From a checkpoint of a small transformer trained on Wikipedia: learned positions, tied embeddings.
MLP neurons of a small language model. Each row is named by its layer, matrix (up: input weights; down: output weights) and neuron, and shows model dimensions 0-255. Each number is 128 + 32 x the weight over its row's rms, rounded and kept within 0 to 255. Numbers have three digits each.
After each neuron's rows, "fires on" lists the tokens most often at its 100 highest values on Wikipedia text that the model never trained on.

L5.up46:115139115084065198128073187053129150141121145156191067110141096111167176120112089132153201125173123162126104131143125108116157109074123132139149133188162146106107116112150104122136084125118170115092063166158117152096099077154126096108120113088099139093164078158103144119112125159127221194090154096120120111126143118184085170109102173127149095158146102149083081113139134119082097105086081122151052140068118130128140106174165120140135120089123124121165120147124099131096186126142098176117182061097150063120148079148123147088084128152138117134093104194178087176100099171087168135094109105149115128114103144150139100155197115141122166114166137141125129161113140101122076150136153090164113169141119143155091097104100167145150095144124095128119166183135232157063120076110112
L5.down46:142148140048136162120113119155166100071117136071117123100200109192128111109174150173098179118167167068063110104118143191107095137139122164178079172096084169090105095145133113132172153158094136115137097120132176098145111149174148134137126099161115109117109091112123180121100108078102076183139114066071138157079153093114128154067101139131174048109103158093059092139114167105193186172147122158130157113114093123131159135167155115122088101099079098162150124130139090154158155202097123142135111153135137089065161130138134132168183166148081119141129119167120185125152127145083146107146096126110111085116115120107173113128137072104224147124126144176125111130152205160112149110149127083109111152140159085119139113137114078059155098195118123098112123131090123128159161163155167
fires on: ",", "ause", " 13"

L3.up772:113148176089085080152118173175135138184173122180104143090144095170124163156078092104147119145111111115159167090109154112084112145142100120126114133159071130113060173150140123145100079055125128078121121158091096136119131130147101179124123139127114113132087213093096145161115125112105133116195171160114104133076134117112126133151138174142141143041146177142091178119143140149117112121137151111192127125155058136170086095092080153135142137119080118114136139091193090121174092114121142115055166143148083113177066138183133090150128097176098107159071112096128144117082124145127148103101100150195115145174121188089074158152140172120141142113097129085144139132134133132219125085179130087123098229083094142123155149173139101158132130108090102082146170055152118155113115111106085
L3.down772:119104151152108114079175118129118105114123199123165154090158113105152148089114174109138089161102182122076124107072138059133164130132129131113080121121108197110181128109125105141079157146119151101143137141199122144137082105138122140149133151119069137077169165050153102116129117126148164128185125113135055178153121161106112103121073129137141085064068075141134118131140114154152089189138125069139202103153174120131110099127124112155148178112174088140093110155084097088150112124179130117127121135116071097180084149079118146065136143128158140121112141132159159125161134091159118145200148153110124055087116118172190186063151137113105118149139140152100148134159122128154196146148164134154072098160146168109109091138095092121176117110099044123138181135212113199149109115078143
fires on: ":", "p", "le", "en", " later", "el"

L3.up68:120112119209120074123110152140179073129112072082082102125130149099106119105124156109156114156160114216084105107141100102134170143158139119110130123089117140077167098136157083138086134135129108146172153129157109097202110150151133194190095125113185203169053168127103143093096123095117140090120151133117111147053184154150143173108138076070047159195183118101180146122096089098139151182105147092138119141162132134152141113141137071185112086131071113177132100131074184144164135071110161178118152099111121176134128121166118148101065094155107159097138128154126115139089145110148078171157097135083098124142137158112074146141209101184083174164138174106104121116187130116158118094095138182171134150126110125104106126112103098137144133174127097134115111103124139127135160181124145
L3.down68:166165139083095108111099118131134099163201145169131127097116124141113133159106110118185134120133158074154086122105127149169135014109134138104104147124095128139156129113143158137156184141116118143138136209062065051125099130122129125131148139127123110152133127127158190156110232166098125114125110123132128148127133128150098105070166178168099133146148168148076100155177099149136055140128077150095157124134111083086070125101094112114076155150163155144093149103165080114111134116084119136176081181184113108120131142139128102102141146107147119128121113109099122098157069121162168129160123163130122129152094119110124119168154072140120156087096157175122133104130221146123081224096133108115153065123093169110197148163063151132157115128058125090132197167185093094151171141090120
fires on: "-", "ri", "ile", "ig", "–"

L2.up601:126128127101096128130089125136052129042194150165117092118173115089126155124102119073148206123121046117110058073125092158096108099132108143085157131147182101087107080167171135133162140087134110123159073116130101132131162062143130147159114107178106096089105102160093165103113146123146143130103147132149175135137183142097164125165141175142116082178107097088113118107138146140089149121081167172114132152112070197155154172097094162178110162153096196147086158128135080128127162119144114064179142098171162148091129104122115090156139174114068108120160126115159117102156131169122162140104178149151147172103140110154063143152134137170120097113077195108145059212155137100169145158146129081181143101166158120163103114123105127124132137062075121154139100180151091106121086164123140
L2.down601:077125142139117101131205146154183184155107124187096163164156093040136153164124159142174148152175106150098091162129124109169128095167158141124067163076094185145065136130145136135186099104078169152124091107126149095097178121084103124121148166128159166092148241112148139145118101098140149107115086135133172118125138160178147107134123124126103091125115145095104094142097104140112126145098081129123069115149117101143090126058167126093159092072131148064107113118118063136176108094141139084117121107094099165188091142192128121158152125113111179181118085144147174098122085142130162182089091130132078092122093128146118120177180159081146107165199151157076173145130152101087113194146092124116078164121179087068153097163140129137115146151159141127126083092097123110156100148134128
fires on: "ing", "umb", "on", "side", "ase", " with"

L2.up464:171123130123129169100124150132149128143085086164131151122172194105105153115128126094103116079138092124147126137179142137125147042140088079111141195193131171166103141112146130135084078117137068165150157132109109135200152134201136139124135183094130182168135145151112109178086173127076098119119104150048120094092112134119126127086183120114141108115081146096192112156099143131154099066128100083133125212064156091081091126120111062095155125127116137122100168209119097065188136141115090138126094124135145127094086150142097208138113197062130076135106156128157102152129108121117071134193143164117132132106093188156124098173110094155089184123142140129150111130122167181082141136156146119161162143161104119174144145167197117119103099140115156120113133158069147130075146135130126
L2.down464:070175091111081138069104097174128097097098115058111096145158167121152153178189119154067178094163128134132113083161146106107167083151168157165149095150171123196162115119124126150147066158092174127122137157132162096187137093147119120098125138109097117134147122123147110122140105145118090106172133125108121125161153060173091107126082156090095155121109158086124122148153207094076097112093113074117132166124139112110168151084167109128143163165095093170167152124135076111033140108142093147154100178179118118101132057137114131115136152147187112127165105167130100151179097161089218076130161098153145095162161114119112156127124170157134095115109151140088116120148141092175122132148128155054146176095121171129129148162116134113080145132154134106143031158173152132146086161077055
fires on: "er", "erm", "im", " Ser", "or", "r"

L3.up666:133176102138197133117147110116130089144129158144134146113171128205089146084146114088082147126106089114103135149129138117153119121099176171072091166090143132123127131134107105108116134153126150150149152112154130144133173139134180169170075083142108143177131153124057096176137105190081089072176130227106122049140111136149119182152140168119143143148114121074166112151138170143070111080188119122196177146092077134059098112198109102150112120056111119143155109142109130146125131167127154099123186123121109093176141133112151105114158114163099110129119118206128183101088093076064124149098153146060136127097071175207095123150169094163120081132172085124114167152110117080122096117146107081133146127121136129120137103098104161104161138157177184074072099150122156110128102094134164
L3.down666:164110152058175163154144082123135171015163124185100183104174152109132190142121174185158164121169137145132180108144133079084123194179083138098167094116197173112132094058124108126129130129142134087118089143096144113120108138133093142149075113097179144120129122155167147092113091162134095141101147062113133149127079101098187120119117096194127158170078106090133130107145113118135094133085089132194115140153080077144112126116163136147139116118157198132198131119170094133077113115151095187118121150115134151103138070124128141091095089117162112144137122119136131149138097140159101195081099143075151116131196118169161092129156128079120129117133120138137098040134090075153125133114095154140140079172179131137178088132071172167098141120090150080114144139147093162142120093139177
fires on: "as", "ar", "ov", "ak", "uc"

L5.up420:176175148072138089064064151152119143103165120102101116127139092079103165154110079167151128144113132139099122177153097137175109180151149162179120159141137113125131088137148097119155108185060175164068110113135147127109078131131147115089072150183118202092111124125089132098112103134157165095139093127111133098100093108112204180127115120136190151087120136142137133177116111115158112081163141077145133068137112061058167141102092137107155144134140196161127181145115058143149062094146100192158136135147075120178101146103147124141130084105077175129132180173110086166103078135098165136062116126128152176150077123118109083109136135074113138168135170160173145123158145152099106129125159101136112181144119098125083131129117062155140114154155161134148183133144151145149174040106083
L5.down420:119145158143104136155146150153118082158120136116123120101094117098196148144136092173092132105186163120121091087109129106083127090122110172203135157166111115115125141122183134098198087140141165087137187203146072128143121123147078119169086164118080063099127099159114100130186139031164129114141095181086137141148155151149099105107117146104072105111160134097100102135132162111146138147151106143116106106113091063119157051170190137117093133146097162176169125098153124184126111165101078116102136127145132152238142177114107147135101157119126138132160174140138158111117199111119145145159083175121115076128119097165142155138158145090174138122140175107127066130109145090178119151128125200131166073088085079070105118140172151115086079162156166138155121100091169109096084081117093
fires on: "),", "s", ")", "ions", ","

L3.up208:169117176175107160124118109118114119131113131146129149072121082123156088119172161153175142103137147118137094130119191108169101121158098122140131065152161143236111170124109091137167096082091110124075200146166184105207138145149059170121106156148135134134061105119109097152083108063073146071145121118117129109105103140107097166113106142145146106099128134131186126125126162157158083100128143122174175068144149146091173083117106164124171077129107102080129128135122078168100094114074131113064144170177206124128133103166147136112103153100085130174160142106117163153222075064064142124149130066162176165095096197173146142132133084125119103085185102090129137183152131165143115191122102134108174141120149145125126128134128138146119106084141106149116164110109139141088117171135110
L3.down208:074203103138108151076148105133109106133075137104129159086125132119138123223171125134157098103105137137138144090136143166149069137145123107100116136112138146106122109115088128099096067126086162176137166150105124146097144101145193176084088121147166083119135179128162103072121089159144090172150150084113095156132117068146107128107096158095084164155099131104093117169120137066184156158146056126131176135133133087185124142205132184080119067072109113148113160050191113114121118144186152131180149171153150158128165163124121084106143118154142110114167105136094174160146146143170143139202132107133119114144096154087126095093149107125182112170061102179107080159144122112172107098117131101151183171116156073081096054164107159104138155103115074105144116088162130124141152151184153
fires on: "el", "er", "retary", "or", "al", " Sec"

L3.up120:179145099179157185076148144148157162135125105153105122126122183096126160122109118185135122176119149178102131139108150138150107141109165144107103142149078133071129126181184067120116128147228087150159126160088144133108145110164152113062122110137101126130108201160067176111131129088158114097094126162176147155103121120147121125104157028143153121194102147159084108157130140103061132104194149055111127097111142113082127065137122128093124083154114121126098117107078121139145128076139150153162171115146082130163135098177113157104117068115122086100140138132125162127152141154177104164207122163095123147153213093121151168091137153165077133120123144131112115205156129151108130068085095146128124138181147103124079088166114117146027098120096136113144099089097092189106128085131129
L3.down120:147100206081175163078088118110119118078075129129149079129148157188092061131102098184164182183179113128148154104086112178144086162122140081090105151159146133083131114159151092193106140181134144085160093139138124188116129177078086133196167207162119114142105111159150118159164136113117196132157073082117143105154147140186113107124149099143160157104154109079116123130151079110071115193128168105117094147129108171081124195165092160101159158115112160142102129100147147057137151147125117166127134141141148069129163125129127137124108111094150098115077149111097130145092166118186032098108150161126062121168089096129134122143149126105133132128137131131172132150199125199109101173129116154123067114102099159195125098089104120123112098141104124089131091170108104113101098110105105
fires on: "ri", "-", "oot", "ord", "unk", "ra"

L3.up106:130136110164130160144133111112110139082146089157157130126141138175113136144107129117083150114134126098128199093163095125124117135162144123088080133102127072166098110172117156102156084152121146088150093104159099173162135103144113165097106091124123087129123128193128046129093109040151127134141110156145135165068162165132101122184108149088139128163178084158138089117110088091180143128124073072084132126151205130194083118080152141152135076068160134097167154074106101140189095049075193132134111133168123131147172151211111096066129108149139125076122177171103166194135132094095111131140100128145135096168149150161103208116171115140146148110140129066136099181129185146096096155140155163129131166130096084116165136149129169096137138079129129128092125077090164073137185168137154
L3.down106:115117123064120147114137105144136124167185086137147135090101125109152082088163116113081082151144127122132102131137150098134093111101187112139070170137125092102163087145109091084136189104134162141124121175177134144154115171147162116157180137098118164152137141132146138226085159166108076122156146172144220079167166142139113128151125111087114132070095218104115167115161097126075130133086122119120122094140196070126146131115153126144106047068097113117168108126185215118134183136076141091139175157144178116163168135178158162166115078184107178107128120122099074149145182075118066105123124122147119139098075139123112071152147096138108166129086097178127133152070135148150143099099156127133094138119160105158157102104116092167124128129092104074093154167094096067084152138148134
fires on: "il", "ann", "w", "-", "–"

L2.up122:133101173141150124196104118107174116139156144151167085169168072161140169141060121114112129146118122188124128168124159078179113104147148154136112130133154137109126125213148147123125150099104172131089073112151155113129111128178128084114093116115093107101145133059098145125128108106134170148130134130094121070071152076127103156171098125128151154111151126147143064066109144129147095101150109171131158154092120025093130120130149100176151132079092146153108167147083166132146149131095190171143137121122147136099171073097150101124101101080200043175138137117106119165114098128082136155159101137086096178184150080175142131106143144116093089088141120141174089156110154136097085177172183179160146130151144123142143120161070117194116103099130090146070194128156148165124113074085041
L2.down122:143109120092085125137113097116152129079126144084105156169179145144152152159134150149140130136180156169081109116129115160162156128121125201142136173119121152122078142127097180136148106125195116152090115176112072180151103115153120095117138150212088115097147138091132115082085131186160096075157156117119155170097131152110127160107153153142106118128081129138143101061096188130094130206137101134102102127116125113103162156083155117108160162144144088135073123153053072170160121173128126129182129141139149137134098159077139105076133109070121138164101131135122155116107084121135163059164057159116065046112061152067144146124145141102151202127138136193190147127120130136158124080121063115099152118150096070093166094102168170158133080141122050100107137103100145197151144125175117
fires on: ","

L3.up201:097118141117158144096110162126068127092067111167151200147138155115159098095111141082116065140124131093120137121110119137071123146095170148214189102132154165098158141166174046144116125145141151127139100109132088150115112143105109084038136117144154127162120116137079129211076088111175108118124112175217115095150102173121152126127105082148084105121132150081100139113143113083147116201147172190095162101087117151128123175119095073106144114104105181140134094111126083142111148113129149131113143146150190122122158139115119101069154173120048083124124159084090120122139161141120115180056131155138101166071120122150107198079161145150171168139096123092115163173131113131152119163174210172114112160185137140139130134145076081093106190083148112136150160157143104111123124141144162
L3.down201:127098115135114118098241153100097131170160209144047136148151094117119146141118170093142163137191121137099093102092140147153184128141180130135106102074133147130154074126100111118179187167188110064119187129132080150183135174130129163098150101096105134130145131097151115121158130104081152073161123138120149124133161123086140103104155085100075158151121117121134072097127108144166132126108157132145162154145099153074066075094123134124134092090168064132091108151130107085167163124142114155145051144145156127087044111143125112160073110100116150113134186111100126123162119092060126172175077136141148089134198117113213118103084156130149101093207075099158161116086129150144086127110122090113128123116149136127162122093165196156104123170176148119168101123155155081137139138156143
fires on: " of", " with", "ith", "on", " within", "arn"